Weights of a small transformer language model: 12 layers.
MLP neurons of a small language model. Each row is named by its layer, matrix (gate and up: input weights) and neuron, and shows model dimensions 80-207. Each number is 500 + 25 x the weight over its row's rms, rounded and kept within 0 to 999. Numbers have three digits each. A neuron's up and down rows have the sign that makes its largest values positive.
After each neuron's rows, "fires in" lists the words (lower case) most often at its 100 highest values on Wikipedia text that the model never trained on. A number after a token or word is its count.

L3.gate36:521532538501482509518467555513447533465482518533477473493520512522504503485479550495524519516509517514461540506469510511539508470480511510533511483474521512485564472499525512502505510532482535486481481501555512510477522467492486452504489558517565497471502477496510508511500479501452507507516481512505485479504507501489481512478498507517481498518477512491494511516479468505498506487487
L3.up36:486529502476505486494484532493462534508465473490509485461533478508517503484483537490498490526518494502505516486526540489530516501509525491503502515539515500452510488523487503493533507505496462481530492525481515484467503511533498517499520515486529470489475500480499507523469498528510547521491469520465487488482483472525551487552537488539544489508514501530502530491504518528491492532527
fires in: "former" 15, "most" 12, "original" 10, "modern" 8, "old" 6, "current" 6

L3.gate400:508490526459512468491474510513516534488501502536476493514527507522543479493516525518514502492460487517493515499458526555506503525487456489493504527505497444542520489476488502479508510523512480494511491536478519517546503459478579492493499497468518553485517515515498567502526521458507501500493515497515444507489502546542523484465493560511481500498549483499489503476465531530440499543511
L3.up400:512490521494468529482485474496497531494502481467467537509521466513505539493490481498549497484499485470519450510506592475506540555515473494536496510540523467504479500528475496502472503518473501484527492501478521490489504513462516493484512474505542541496512502499500534522502500471518485503480500517492482499519487510517515473502493545548509521472480508504489478483518510492501490515459
fires in: "united" 82, "pacific" 7

L2.gate781:528488517498527501523482534502515509484504505505516476501466554484492492520528516488477504524527482485520533462499485509505519477519486531536515479549497473513520469488503492490531508504494529483493511492544533499528509435488515485512515503491500529515466501557527509486515497485494497504465523474480499469539525462515474466555495446462445500484502477478476446484489458461446496461526
L2.up781:500534474507495512510525538537491493524504502476503500486509455508470462526540505501508509487464475511518495497465499492451517482474467483479455553472518497518526503543513491494517498519481510484497542491510536524491509494517486481479493514487514516497495510549520486524514532507522482510520482498508490504518436476523512475514491494510490485501529570524467503517560505479502492547508
fires in: "third" 23, "second" 21, "first" 13, "railroad" 11, "fourth" 6, "next" 5

L8.gate149:497506430521503519487525487497495523473492525474502527540559530454487489491463487491505508505509499469436554504569501491515433490494476506532489496485519481525527487522509517469555520528507526457496507449469535474556484522524523510528511522489494493503477511472469477469500537491515527494512484475467493506506547478529531479513482489500459472485507500477524521483520531493475469451491
L8.up149:497502472473532522496477495494516456512508518499481511514514513460515483510464452481509482478478519525465511497488505475550506503483557509529473532511530485509478485519480444493519498560512530475464495508470506530520502501489487493473525502494539488486469521509447479512467479485511535527549493483457520487519516466576466521505511479507507510492521523485513498478466557507506445450504
fires in: "that" 34, "this" 22, "to" 8, "another" 6, "such" 5, "each" 5

L8.gate880:494510497534471502481550509515547492500487494511515518499532509497491470491523479524475498522510517453514520480548512479534480471506494576524480509487489518478476519485506498501495501484533517511477491487510472517477498465519508480535507507480474501471504513503511506495530559502465521522457540478471464530479517497511501484499511498494479501540462561523514489514508478501460493511565
L8.up880:516470458491516511562492470478535462510542507510475523543526496469509444550465479540478498538507496498475475476527514468477510530497467512494528526489545512508547500478514469494552516499519509467480518513465524501484498505520483529505495542454532536508494443463503520494503526499505556505504506491467519512485515496474511536490493506490470527524478510510456444521559507525520501443530
fires in: "to" 41, "that" 24, "for" 4, "asked" 4

L8.gate1259:494498517496493485529516463491552509518473462508471521519500506491517481495497513511536506513519518505513520464495520531488545525471486509485497526487510492504529469528463480487486506474531468464499487504483522515502531503487513477478492556513503489463496507473561507512470489530481477505511526493498541516473480508518516492509520482497485526493483498521525513474477542485488515479481
L8.up1259:520491491507500481514484520491519533541530515515487526537478520513501511474503541459497515499517489559483533504462578523518486550451507495525512516442524501500537548501494475523489478453471523480502563508500502544537491463506468499507482497553548485518491489444510459516562473534453502507535487509495495474532508497512497504463490488484518549528499464526488482488507486508490502490551
fires in: "about" 22, "at" 13, "approximately" 10, "almost" 9

L3.gate86:532499491480530510495481514511480500501498548496528467536478541534503516502469515585518536489516506486505484519490507524479506503516489456542471500500460498498502519514515471472521493497494523493501500489520548533528491465455499511503473506445492518487504528500513456497471500474443529505475491487490474481539511469520462439483500492495446484494521517472528504494513465494520482464442
L3.up86:514463509487516526510482508522463466494439512457486483497448536514473518520479485516527523467551486498465495492518485488473501477540487479536473479500462462527508526513512440493481511445441516469495512482483468499515463464472515499524480496472508500494470530508502452485490459461515480526484456509477484500523475492546479485508508485493460476468547516484525504537521473489477484508462
fires in: "gold" 14, "bronze" 12, "red" 11, "silver" 6, "golden" 6, "fourth" 6

L3.gate740:491519548471545522490541484445500510568573438493476492530495511494507537508489471475484487513501501542538529519523543495467492490489504506471495506539484492482482522521504515481481490523492468490539493528463514537488527492504492502456540528509432527492491524466527525511443492490493484506464534528449512490475473447529509496499543501478529536473477472493518490550486504480485522514489
L3.up740:516522523546525476491519515484519487506525495527495488523535507484498488483509496484492538502507513523496504501489504511427483487557519466469488490482503503494493476507518495496484487497497499470519542528517491527527472472478519493505484506488509510483460481473496483489504524513508504503499491536476497526516515515508501503489505516460521506506476477483540469468494506534496517504483
fires in: "election" 32, "race" 23, "match" 12, "game" 11

L2.gate884:495455487535446472493485522481511493478508466484514456499510517526521477530547492488523481532506496489499505523482528485526472529512550512464501516533514514501490479441464526493488501525503466477522482515469523487534484507525490513509496494493493493494474534573486537478486479485538524510499499451502454515451509516524504477511466506500517465461572497481512461520466513451483490505477
L2.up884:493489488524477468481522509437479492482494515499492443539496506526514479508547473492508465522513504483500517505486547519503488511480520474474493522485521530484507484490479484504527475484491469464517509487489500497531476500502476498519462461465501479524444550564490482476482513519516524520520496492497460549497532475546528440525480520488529468504573506471564452480498505475520499453491
fires in: "music" 19, "radio" 12, "musical" 7, "rock" 7, "guitar" 7

L8.gate141:519552469485478537474499490470518465514515528543532502492530486476491511526504503514522469509519468503449459533518475491481466490468480458476499488487482524473509457496548532526481506547527477489475511495530499506498459498513522494492485516481532545499516465494495500483471503524467495504517504466523479529521537493486534533423548482512523479466491499486491530502500517505488475482495
L8.up141:499491519532478498517508485518499508478561514479491497516488484477510502481489490533539474497491467500495489504494519518484453481521477502535508542507471499515489482506458505505481536501529505475488493449471437505501480532526536542498516519488553478516570462490537537478495551527496489505481538510521472521489519522525491544527534476527495494460509551540501568473525472505506502469455
fires in: "to" 43, "i" 7, "known" 4

L8.gate1303:493516536494531485486489525507471520528487508504501517524491534475550495505466492486471501470535525530434539499493501512484481500520523519507516533484495494499510507519488559481505469542500493480505493470516498506451444493536500533500470507507463513556520458499529493478489472544562545520511494496517523488515528489533483505448470494480540517505476492467503483493522470487522502493510
L8.up1303:454550503512509490508500473560477523477524500467492485527454522508521522473483502426508523469483487493555449501509510531478506512509458499495532494478502456510501495502513494528511510546508496497455542449497496481518511509528531505457521482536523517497510481523468481475494473542510535506509492493488458467518526529521462474518521537498488457533510558511534492521510507525487569542540
fires in: "of" 33, "1" 10, "2" 7, "3" 4, "5" 4

L8.gate1474:483457489502511513519503522474521494460490532529509505530503479516517488492513501489517477489497495503489543484481491550458488511495483478497531504460460457465486506510522501488518511491526514545503453479494513469496489499519534494502469526501497514513523484546530513502478522572509454484512468469557567489515546492549509495475494518528480476490467529457521512500538498476497504494488
L8.up1474:493512482513531468501481519513498492499503483491512471495509516537541509503482471515519514516503496533514507507500495500457541520504469509495537516486468482522516513526509506504479508506484500532471531502483482515473506538529476517477473477510496526481522479483511503523487466542513499445488529506504539507541490561510511489467511466469443539539461549488534562495477446525509514495526
fires in: "of" 29, "to" 11, "like" 9, "is" 8, "than" 7, "was" 4

L2.gate1533:494518505518567458517550488520484512508490474483550501485486509511499467467469513503504518492541514496502468501488475547463470509535496465506477466482485498523539528521508514481502522473500500497524516460507502523507508488498443471505464500462509493459495506487483474494526516444432520497504522467501487510465511497522520503534466466501525467502485502497495449521512455506460493512520
L2.up1533:480489512522544480506530473509505510508521530504502477554451484471533500475476519489508502483520512482496483511532495559484497495478530469523495496468491489481511506522502528479469525461457524477519521462488558472476518493465496453534469488466501507461482505510462520508464451454444486518474491473466510489492470465523503484549474504502535483528468543477474472501474454518480512506508
fires in: "green" 20, "gold" 15, "bronze" 12, "silver" 6, "golden" 6

L3.gate1433:501497443476480483516473512507478482515523465549521536534514507470496508468530508509504532516510476487491499512546503479518455545538510499512452537482483533521480501456512459504486517537523513544527493509486478518548538520509467540552503516556491504496474474510521498503466497538455504499518482506483461475482484508496555534474520480497467477486497509532488519492483469500489513503456
L3.up1433:482529509462471445524528516503504476535488505509517500568505512471514494485469515489469499453467494520495466523525537490493486485552487473529516520460466531502463527505453490476507489508518508482489485501506508529449515507518470497533491464502524533459485490519459491486499522524507510509515522479532509477486469517507493534548481477502492505498506540485477479507494509488526568465468
fires in: "high" 13, "would" 11, "did" 10, "must" 8, "should" 6, "study" 6

L2.gate1534:504507529512476504473508496506444479499530497530527523526472575492463508507493501501544523515511495520483518530493519484497474511538506470487429484502507529504488449528495475518480467470469513493539521535465499529531491512498486507498532492495491503497513540457505490509458499485520494488493513522479550469498477520489494488508530497493526543483501539473499498496509524536527515523485
L2.up1534:481514469481537476506482453479506474506494487500545492512505507468511512505538501488519491452495459481496537473514551489460465513512508500490520497499511451505484505495465542468528469479493519491527505505522540485474533499488467546521556479489473499572532485491479543501501515520517498452497494489481483559509500529502531503474532462511523557483500492475521498481478510492484482508455
fires in: "game" 21, "match" 12, "war" 12, "championship" 11, "competition" 8, "fighting" 6

L2.gate448:473467501496529503485506511535496449492502539503496489569462490497503470506523474462488500496492518492492502520524504521503499521461485462474497556496490502472513463502501481502529472497525511500511482523512508545490471460511519516509505482513469530506510506534498513507527508485506515507488528464491513504443544521497522474486473543482511501492489482537535510496485510497514521493490
L2.up448:509516507537526500517529521474479525506491459508458497541509492505502521491520501504512483478480437504468478523483560520493467568484533526525514517474454469496517544490489522489491468465498486501494474528499528528495535472492542504497503521527484542494519500497491484523483543493538541498517484519511493451502513514553538512461502535554508498483479467511520498511529500499487554478503
fires in: "united" 21, "highway" 10, "north" 9, "football" 5, "south" 4, "counties" 4

L3.gate741:505495479504513509491499548507480505486420518562477512561482512479490512488494510513484492508506518500478500491474471478517490456476509510498471498517504540477512519555516523499505508484495488502501455462523506486469487518526510549485484519521513509464510487537549506513489494492549512475505512482525510519437480529469467497467511510501483506469522518486557467507490488520442519483560
L3.up741:485510509534508533536480516505497554493450446530491506552540473511473508489482488485507468520502478514522500473506516499525461453489497561473452476503507503479534496566469499489469501533478476526470465481487508452510491512506492513463489496552567510466461507485490539505487538443537506508500543439499522490504518510454503463488472488485462476497506502514481498505485531529522511514527
fires in: "from" 21, "for" 11, "still" 10, "there" 7, "initiative" 5

L8.gate1428:505516526490507543496524499508485457535526480505503510478490504505486506481469474549515511433516513510536513469505520470528535442458514473544541493471503495507507534468501497487460471531545502474486556486500520506469518496518529506488500495518498486504498510495508474507516467499487503497489473463552519475473483526546525522469525452495509467540514543514511490496494469509438518579528
L8.up1428:512478459490498509498487472491494500523540474542532501465491480463507501532532516470526504466498485534533450498506521520508527517456471477479479511543565527497514462507515505463523471513501517520486538550535527473532484507543499544469497547482490518484468481483515482518483444507524491508509490493491511483505507456496541518483495490518460515509484502517508450520516513504505488496459
fires in: "of" 69, "the" 22

L8.gate620:478518492505495495493542481487496502479540508494503494508498562518517518448501506505564516491515503471520570514498502469461482456473505508492509488519504523509473493501470513474477534499542492474521459520504497505528459533541483496485505501481504534489522548474474463522477464482510544491505481506532507444483521489533477500488474496505492492493480547515490528483491528477453535496496
L8.up620:506522506462469510522523515512480532499518495501462522532501499562520474530484505490526491503451495493519480487525509510524536510485512487499503510476523458488481488517489515483506488516508503492497458511489506474515526528484502518467547506488492541533548456497498467569515556562485511489474512492482544502481514446538505509510450473553530526559490491504487522484510559482426498458527
fires in: "s" 31, "the" 27, "its" 16

L3.gate1060:529489483563509494502466536524482559490458499512498515496497492488498477491499533492500543491542537533486530474476487514521527490521500508502531502488473497489554531478500479472528511496503530497471516513490519521538512502489520498529497527500500518473449485494511484524531484478526508497488487521538500493521520508527552524502441512453454484493530536494493528451518522424544450494488
L3.up1060:486500514495521449498472485512530573523460471506502454482528440519512499503504538531468498460559515483509525433502467493546524509520516529490526515509484545482488507492468453481535488472512489460496512504471537492536513471476516518468484515494532483464475498470501534516523516516495476483469502467468504495487479488553543495528518497484493495496504479500488552512523485477474475517517
fires in: "top" 14, "first" 12, "last" 9, "current" 8, "highest" 7, "previous" 7

L3.gate801:521505484527487494491484500501535492520558490519522470517491541519455460470489485506480510486511513473534441497513523490482504539470502514484462453529491503494491546513529504493544499487537478508449491491510480505499571481461461533450487484510490527469522488469483548452477491544497524507464478498476493463466510558486519525488486534510493455499514500472526479460502473477496482548477
L3.up801:505484490499504496493500523510446513456499509492540513557518489511487502485530527489538524482460476493505462529467529532515551486538474456513466474494478538501506520497497484519516497494511489548503469510496480525481483526519495475542533482452496509524518486474466533478466489549514536498533485501476471470509504468455531547453471509491516527477514505510513454448521479509497481522498
fires in: "government" 16, "law" 13, "army" 10, "military" 10, "chief" 9, "command" 8

L3.gate387:530489528469507458483468481502455454479515528509515500513498511504468489528472465533507541461497509508444507477514527448546489512494500504507477479504543505519508489514496482502474490535519540500498531498489482506573509480489485522512447495511509539487518469426527470481479483510491527476469469530473503526465508486455489465455466487494482524483436502514467488490486491520451536514497
L3.up387:498456546503511471544505541508522466517502495500504497571477483551484485431481487515502553500485504525521498540530470499562478485515490475529527497521500525509508532496493502485472477492475500508521504502498522506539531513483493469505440515481517519511478483488540531493499469554450485486496497465479513514473467514479472536494525505463502541537464549477472527520415526467487547476514
fires in: "would" 46, "did" 14, "spent" 7, "does" 6, "struggled" 4

L3.gate1412:530507519520471519511470489512491497487476514544545502500469507518502469527474444480480521510496512506463532497504491460506557529478511480483533460536486469492477493469466523483481539515498455521475513489528527480505507475511482482512524525483503509510500489482550525539563510497464499540503527507536517519533475497493482484475508513458503490542424509556477475465472486462474496544515
L3.up1412:524507527517494512520476519541524481514489522539528468517492526544515466552527453475499524507507504507488532497526487468507539547498494495492555461541470490486472493469465503487504533495484449518469528475529514489501502479481486494546538520504527483495498480475524520529548504504472503501518522507543511503552474462494461507496463501474511511507437522515467511448458492477489514557508
fires in: "january" 30, "may" 13, "february" 12, "august" 9, "april" 8, "march" 7

L8.gate647:482497513510538498469451518464521495557504468524529517479533494506522500515515488505476502510491539525526515529524496510480501477501455431484446452524515536508468478472494470538522496475522503511529515412494526511505443465486499498515485496484512497502481541539533463479517525493505507460470523455538505486456514488497533547516526475508475447484485495492483490454509483498479489473463
L8.up647:510481468487471499496522518508527518490458496481470482535477514496489507495546522476479566481530481491545475486498476509498489523518532502527494501464536520487529486496501468497465494479465526491482502471536495529523507489515510538556507509511510489520497561469502518503513533513468493488501518523541552541482487519516472484449547488491472516476440485527458494479469480531501539464464
fires in: "a" 51, "an" 5, "played" 5, "on" 5

L2.gate18:530469479493491503487481496482514524496467480517545461526531540485472473486485520507518514483472520468499488483513537533514484485510535494458500482516527497484480456439480501520501528529547487463478498508514510479502510494496489478490483482497497519500530512502515526473516522485468508530506497474490535466440521509509535456480485529501530463467494507520513468490474490532469489491550
L2.up18:485496490501526523451507475514484521481538501493494506530510547515469509527541490490538497514496495510542474497506553501485502526456513443506554536542530482473508539482455490556474494505509504510493525506478545512492479481479501445495525512494475485488502509501516488509526514511490550524511457510471545511480524531491511485502492517523530495467519479548493473501530528489502531546544
fires in: "world" 33, "united" 24, "commonwealth" 5, "fifa" 5, "fivb" 4, "federal" 4

L3.gate557:507517516505454513509521491533502528501538486490515441467499526476486505489507492510529513516499533509489482495466505504511486494471514513528504445502498518496487491514460505480525530491503478490453534486518535484542461440473501525470514499485513523523489467536536504473448492502464479474473526512540492520490540508506491512492522494472480423510499560535489476459520508485479516478478
L3.up557:507514530494519521501544516503476557497540497444492467496469507489471551496505534493503504484515542481506509516498526475523463473499514541497484452518489483522489500537474483507542491516450499486478474523508532503476462498507526508506504480484496519502513478538489534488516510496513522462444537507513518504524510498505515486506546463476461486518475546554466491460508523505477506466460
fires in: "there" 59, "women" 26, "children" 9

L3.gate1271:503502505521484552552535534510469455501500498548496495510499485490513494484468489516496545503502490529545477490500496522539473513498532534494483490510512576494516520488546496495511519496499501517501473490465484503499506525489510485489470505521492552483468518523580493514488517482489495507484564507518485472460502549479461520491528555482483466474462430513517502480508517513487500501485
L3.up1271:494505480497532516503538467515482460497503470524482520480526499478511513500477491534482494519481504492487495527506479496527461443519503508478484497463521520472494506469477484479523500515498508525476494536477473440539530513515494488500492506502528476485443458562513503524498505507503527473487471479519501465407518515490472491489494486442495510477496468508476497503468503466501465469496
fires in: "education" 19, "school" 16, "schools" 8, "college" 8, "students" 6

L8.gate177:489515483518522504535518480516500487467508518563521540494488503528515481491513511518470452529502528476524555518519471511460496494528440522496502524483514560488501489460472537502462543469497530511496464494468486497444490536477498522490489507506503536475483526495482502477530494476501473470458558517524531515478519460495521488506513496523510461545500548551497452485502463494517503516500
L8.up177:501480504497503523519485486479513474525488502509485498491453507461485490517496486497465497521511509495514488489505517517497519493511436512487507510504542533484482537557504503493456524467498489517542481518464532514474495503476470534521523505537497491453517508521540510490496455473517443502465521531482511490466484491446502467509508454483484512458488495490464496476534532565514504612490
fires in: "by" 30, "that" 12, "before" 7, "after" 6, "which" 5, "where" 4

L2.gate354:498505500511540517483433511472535551553480505516525485498557496523504514537501524507492528526477488507508527458495494553517561517526497479515473489503522534465538520520489481472489500474490504526503486447527490525493481501510469480562481525498506494499467500488504469516502465507465534468501508493519513497509522489509502502504496497456514503456460524516537514489519471465548510491504
L2.up354:513458485494522517492464518486540561534478495515518505504554480517498482479476525500491504527488493482510522440498513481523539528494494527548467482549528505495520487471460488448505476478477511500496503495490500503497498491516501517556498514514502499503459517477502517538507454502457510465479514476510516489513483477511506499515473462463522500449460506507510525530491476462531522529541
fires in: "grand" 20, "main" 17, "major" 13, "general" 12, "primary" 5

L8.gate1028:508505474471541529524546508497521481475492497522535480557524516499526490465505512499476489484519499522510485479517509546518494474487471520526516537482536513479497509540487503477530486505548526502525541442515498468459478534479506472469481556506459557536552448473497521499476512520500529510491483511510525494501497489466515486484497547507506561492414519513490495477560445546528529487539
L8.up1028:487523508452485541465513464501513490460498506499515496467526511541503489510491518495475526503516474524503439506529483482558456502477469532528498522498506545525506514493493533498484537503540524488507503514505509514497464515488488493524441515504466502482539479467529510480490483518525515503499527519447496473543496495465456538501569487464527573531484487525518516496491530541493478496511
fires in: "that" 46, "saying" 5, "found" 5

L3.gate1072:491470438457483509485505507521480522513507527464459507537537488472496504451471535502525520481480497481476502509529447526487537499499502522560506504510469519478488484495489463471507523484527464526495509513547497514486470489533519513517519535490500547494464487481478524508510510528493466487541446538465544498498540459480500482490520493495486450508521481479530483492508445500496497507484
L3.up1072:491486464476500496463478518524466537526517485464501500475554473501488538500499484493536525486505498504538501518521515529531528507527525493522521526536486497493513504510507471480509498529487460492487534494470501530483497484493518461539500499492508506507463517470462523523494523490436463531518462534488539490516519455533531521557517509493512476464492496503478495499488450505492515535485
fires in: "major" 34, "main" 21, "central" 8, "directly" 5, "minor" 4, "primary" 4

L3.gate898:469485497506450507467554521534500527504482484543527479504519536461508444475456438512508529545499483470482524485498456502474495504515476485511495515482516558475540468533450527523510476529470487517418498485499549492529486513509498542520501504496538502488457498481540462561526504446484500525479531523500462545493534518447501474492482520493510515510520493504476482500482510499501505569522
L3.up898:518431500520502488527503513477446472523532516492538455503535488506491487462476483551465516493500499497524550496537518478515488529486485545495493505543521532518466512504505481477489499484473485518504491468496527513487496515527476504518510510520503495491483524508510516547476500478533493521491524460546514509502489500449497568488503512520544507496553496474483522462418494473485463522489
fires in: "born" 36, "august" 7, "june" 5, "margaret" 4, "march" 4, "saint" 4

L8.gate588:489525495520493496480512527505505487529524496551516547515516489544516509536515507464503489496519494482508538519530494486482502514480457525467475464495502506519535513448479502479512522524509454507550503462472510469507488516455508510510494506473459541509487510475481493493503514489470527520503510466495500486581532488502515548514503515503507518494523480500479487527489551515516522484518
L8.up588:469470506494509503521492526495484471484533544505492483473503455504533471487486500494481466496500499498514550510578518523498492484485454537485501486494481532529508472525492515492516482482483504468480462505474449522504506518500486502475455510466483494513475496503527494481483520472488487479503542463534491503475500526486491541506522489525481526488545475525487522513479505503513523528490
fires in: "as" 40, "which" 11, "that" 5

L4.gate3:546491532489505512511505507520500523481490506517500484520489546461470498503470518523478499452464486520461495465456467526483510477483491532480528455515486500527483525502491497476510509486537504477508520520550491474510468456452500484460501516525514509481489505563528481490504478534499467506510515475521464488499507522491485511504484480501458472510453508519501432476520491496467496525497
L4.up3:504553559494542504479559459518480578506506482484485494519427506447475543477498503508489479465480520466492493505489484532535469464442511544468538492499525522499442542496497542504497476497517526480481512530511515484504499488536511501445485510501511512511476492554498492475476448499522493504490549440555504504482517494485489517490522528453473456463448504468499511536511463490494480516512
fires in: "there" 59, "father" 18, "diagnostic" 5

L2.gate244:467480456518475496470509527524524512509502520528513439539482508440511461494524494451532493482548457490531485465529501499492538493519487507464504490537506526473512501465475484498530462477518482464458482520494466478508496515473484503504534502500449547490536481491533521462470501492499510530500518494480515533428540531513491535496530505489502502423471484528516503509474477503482514557500
L2.up244:535525473535541509452513499522439484484500538473526513508510502467466495471528535487475506487463498486528462502522531540481510476532491493460488518470542457465509509484474497530536471491517443499480499490520457510529493537504484533506521522518457497486536480491516545494536550530552503499547515515511517483477547507479529508532507509538484490502504497544471454454543528534522499502520
fires in: "government" 25, "state" 21, "congress" 9

L8.gate193:504518479493479490537465493502512483543460550511461492525489481462493513519481518491473508495492461516498522530489539498483459448496462510520491506473530506528465483515495487503508491498487505491490491488534485488492473526511518480510463538503472516517491503501497519451548493526531486491466518465530538538528552501497489481528534481490506511515512492522518523454533472493488512523500
L8.up193:521521538531509481488490504536480486533502465496465511475446494534532476473478504506513482496511510517521506528546517543492518462501481490510492532497501482499504539537515531516496483490525561462514541526465504542500476505478491516503469498483488494499491517477521521492488492474517530487492530519500521481513483480482522538503499465561557492497500535502530514471519526515488517452515
fires in: "which" 45, "rhapsody" 7

L2.gate1284:483551518491522493502502490527545512484522466500461482486468534446526497514494506509500520484514511500533521517484434491461503525534486490495477501502514528519493505524498490482492482501467491490509532519489532494476515453443473494499466492477528495518515535553526522487500483507500474468491507498515495506505478490488516554560466477523477479467500530463560505532534468509475494504491
L2.up1284:494511522482500453484558509501479520501505452521435485538483528446506485501468506511498483471502514475483491505518502485485497505524498542485488508497518498512497504531521476503501460516472479437524482536448510484453526496452536510528502456502499500518483507546469521490515476445462560476496491503499536497507499477478507529548473521493460511517491507489488485484547496470450537476489
fires in: "this" 48, "each" 30, "there" 9, "veach" 4

L2.gate774:505477475486507475533467541492449522486501503492480515527522504509482483502499547504514530475494480471490487504464493482495513504514523508521499488478472492508506515491490474492537564511520502519484511457529558505496473503487505446527504478507518524523481496497486507536507529465478493543492501540495479489524516470567470505487447474495492478472499527483506487534491467512466509522456
L2.up774:498459485526544495513486529493497502493483489483502523496512478499484511509492485470530505488474504445500501475504514476557504530520525517522496512514474458524488491502487482490509525525458513481509514473540558502447494513485484452480470470494478522503497492495500514537498493521479503522495518522473508513531509471550517517511465456515497519489487519494457498541485474492480501541475
fires in: "grand" 31, "third" 12, "fourth" 8, "silver" 6, "clay" 4, "semifinals" 4

L4.gate1192:526494497500469499497455563539468499484497541520526470522498508491452434489460538504532518450463516478443470484479477508508530553497547524542487505499458470544504487464507481504494506527510505479497520486509513532498457479463504487511498484468523538474510500509517486485520529519456508489492465472480533508521503492551498483535493492462487514491504494499546478517514465434504487488507
L4.up1192:484487477462483491511516525509506547527501531480507533531515459472459464520500489485508498471494521483463496503460489511522559498528511478539493521509460472497515488527496472504502490536459485466489481506467528524481485492499524472490492480494515509484476508503470508514507541500465499498485454521494509487523496450557530490557522466462479544486510501476487446526518468456514532501495
fires in: "first" 15, "second" 11, "third" 9, "fourth" 8, "top" 7

L8.gate845:523523513515460484485515520458521450456464525541463472514556536477482500501502502539502493501545519568492470520512483474492528522510460518489518462477490535440534479502534552448515514505515502462483507463519522515474482491507495495464512485466528519440485501516529490452520483477467514532532515478498494494518498470530525491489504537451543545494523485515521492473440483479519473478505
L8.up845:526540501530513463529511501524498500451505473563468525533505484511477503505484492521455499548487488517472505537569508470503527519511474465499515507498509510500526534497530520517526540511484525440463478508473521499513502521500500512497478519477487511527520509491522516449469467515509471532497535473479515485557501452525506484523504491470487546457516465537513488458496473510516518493464
fires in: "that" 58, "on" 6

L8.gate106:494523509502482520486537503476518564518487517474481498525544537540518499486519516491541508487496524520466519488544516511464538441485526493530481514515491478479521497485495495545500503505471508492486494501505475529512481507534491443495482525533495507515469495476528481499479512519482489480535477544526507475539505470507501555479488511480542491502519509507494516524467499471501488451506
L8.up106:507512505458454475486506494503476479468484524504480523497451470466477484507471491544508501505498524510459507433521506510483508510495541541472449515473483499484494441494475504456507474520491482515500520485481551486499457543479458497543491480452505502516528483511503482521512547499481503535499553513475524503509534479510511530493507513546461499512524487533548512498512518520508459474502
fires in: "s" 37, "its" 32, "two" 5, "original" 4

L3.gate589:472475487469484496511533484529489466510508506498507509526491456498505492481466493482457482490471514511488477476534500500506463485498473480561472473543490515491504505491527460519459489511512527519493496557442494542464492471485487457504522488529523525493489522505536518525466499450517488463517526499499504490456463493523521494524578471473505474462487513509506477481504503495501509516477
L3.up589:523516491484436495540482466530538470457494483518512543510519479469506437466465533503474518521472493485499469499488522460526514486509492500521439499515513523474490492485480459508499482444507493501479479462450489482500547475507510485535492530557512501507464471528521520523470528454563483410488490459486488469500465506490517517480545497489496483459494532475554473493466473494490518492510
fires in: "education" 17, "provided" 12, "college" 9, "provide" 7, "need" 6, "programs" 5

L2.gate893:525501462533517494488535498503510544504528487522519489518508517518487461483449552503501571504466516492528494524532496489491467523495489499452535519470470536489487510492502536492489493462529492506483471527514477490515482490469547533507535523470510548490511466519548493475482503489544458475483472497531498518508517513493518538488485486538508477471512503541515510476484486493484535512492
L2.up893:520495478525523497483549481495493529520526508465511487490481495510502492517476541459501519510486498473553531522513514537487459532522494482498523508521483516524490484490494527480465538484515503477479479499485491523518516512450492495437531514501495510504502492521539506467461525486545469491490521512513492554499499523508538510491482482551508533473463529530527506483480481472525514545495
fires in: "united" 46, "brazil" 7, "uganda" 6, "sri" 5, "mexico" 4, "trinity" 4

L2.gate172:494467490503486509485520505488515517487544503467532547523468504500494473451470449488483474547460495497539522465473508502506446485503450534498478514500486476508499514487464518527514488497506516543495530474478486545521498509538471477499457499495515506494519465493524511466500540508512567445454499453434514453503503460473491533496551511471513509486492483486551493496502481524522541534527
L2.up172:512478475481525492481486520528488503488523492455536514556505495513474447450448484482515502478457501449498502452490488502524430500520504522520507509483491476542490505492481508473520516485522497514506496483507513520510509479488504497506485508513503512507514455514502506463537559487487515462443509498466533471449501490469504503495538533503529477487485495457524460494480460516477526527495
fires in: "could" 16, "provided" 12, "gave" 10, "makes" 9, "giving" 7, "provide" 7

L4.gate1330:438512556505468525450514555446508469490488491512493435528441506484502513482515488475471460515513530542491476511533510492482494486497503522539519538527533521497517477510499464521500501501514452470498521506501499462436504515486497486486478524511487545495522531505515516527527517503556526547538508533486503525484501527516501507526503487519517492498501484438494529515473488502505543483507
L4.up1330:468505482484492504499517546479486445475527491447496482532497512499546509503534500513496471492472480526474482485501476450498499476467532509470488523490538538480489514465491459518519511529532450527489494505469465525458508502471501478529479466511469509572516529534473468482491528520477526503498492517492526531511520498511486525484513537501494516517490497482514484504501482471474489486522
fires in: "or" 64, "school" 6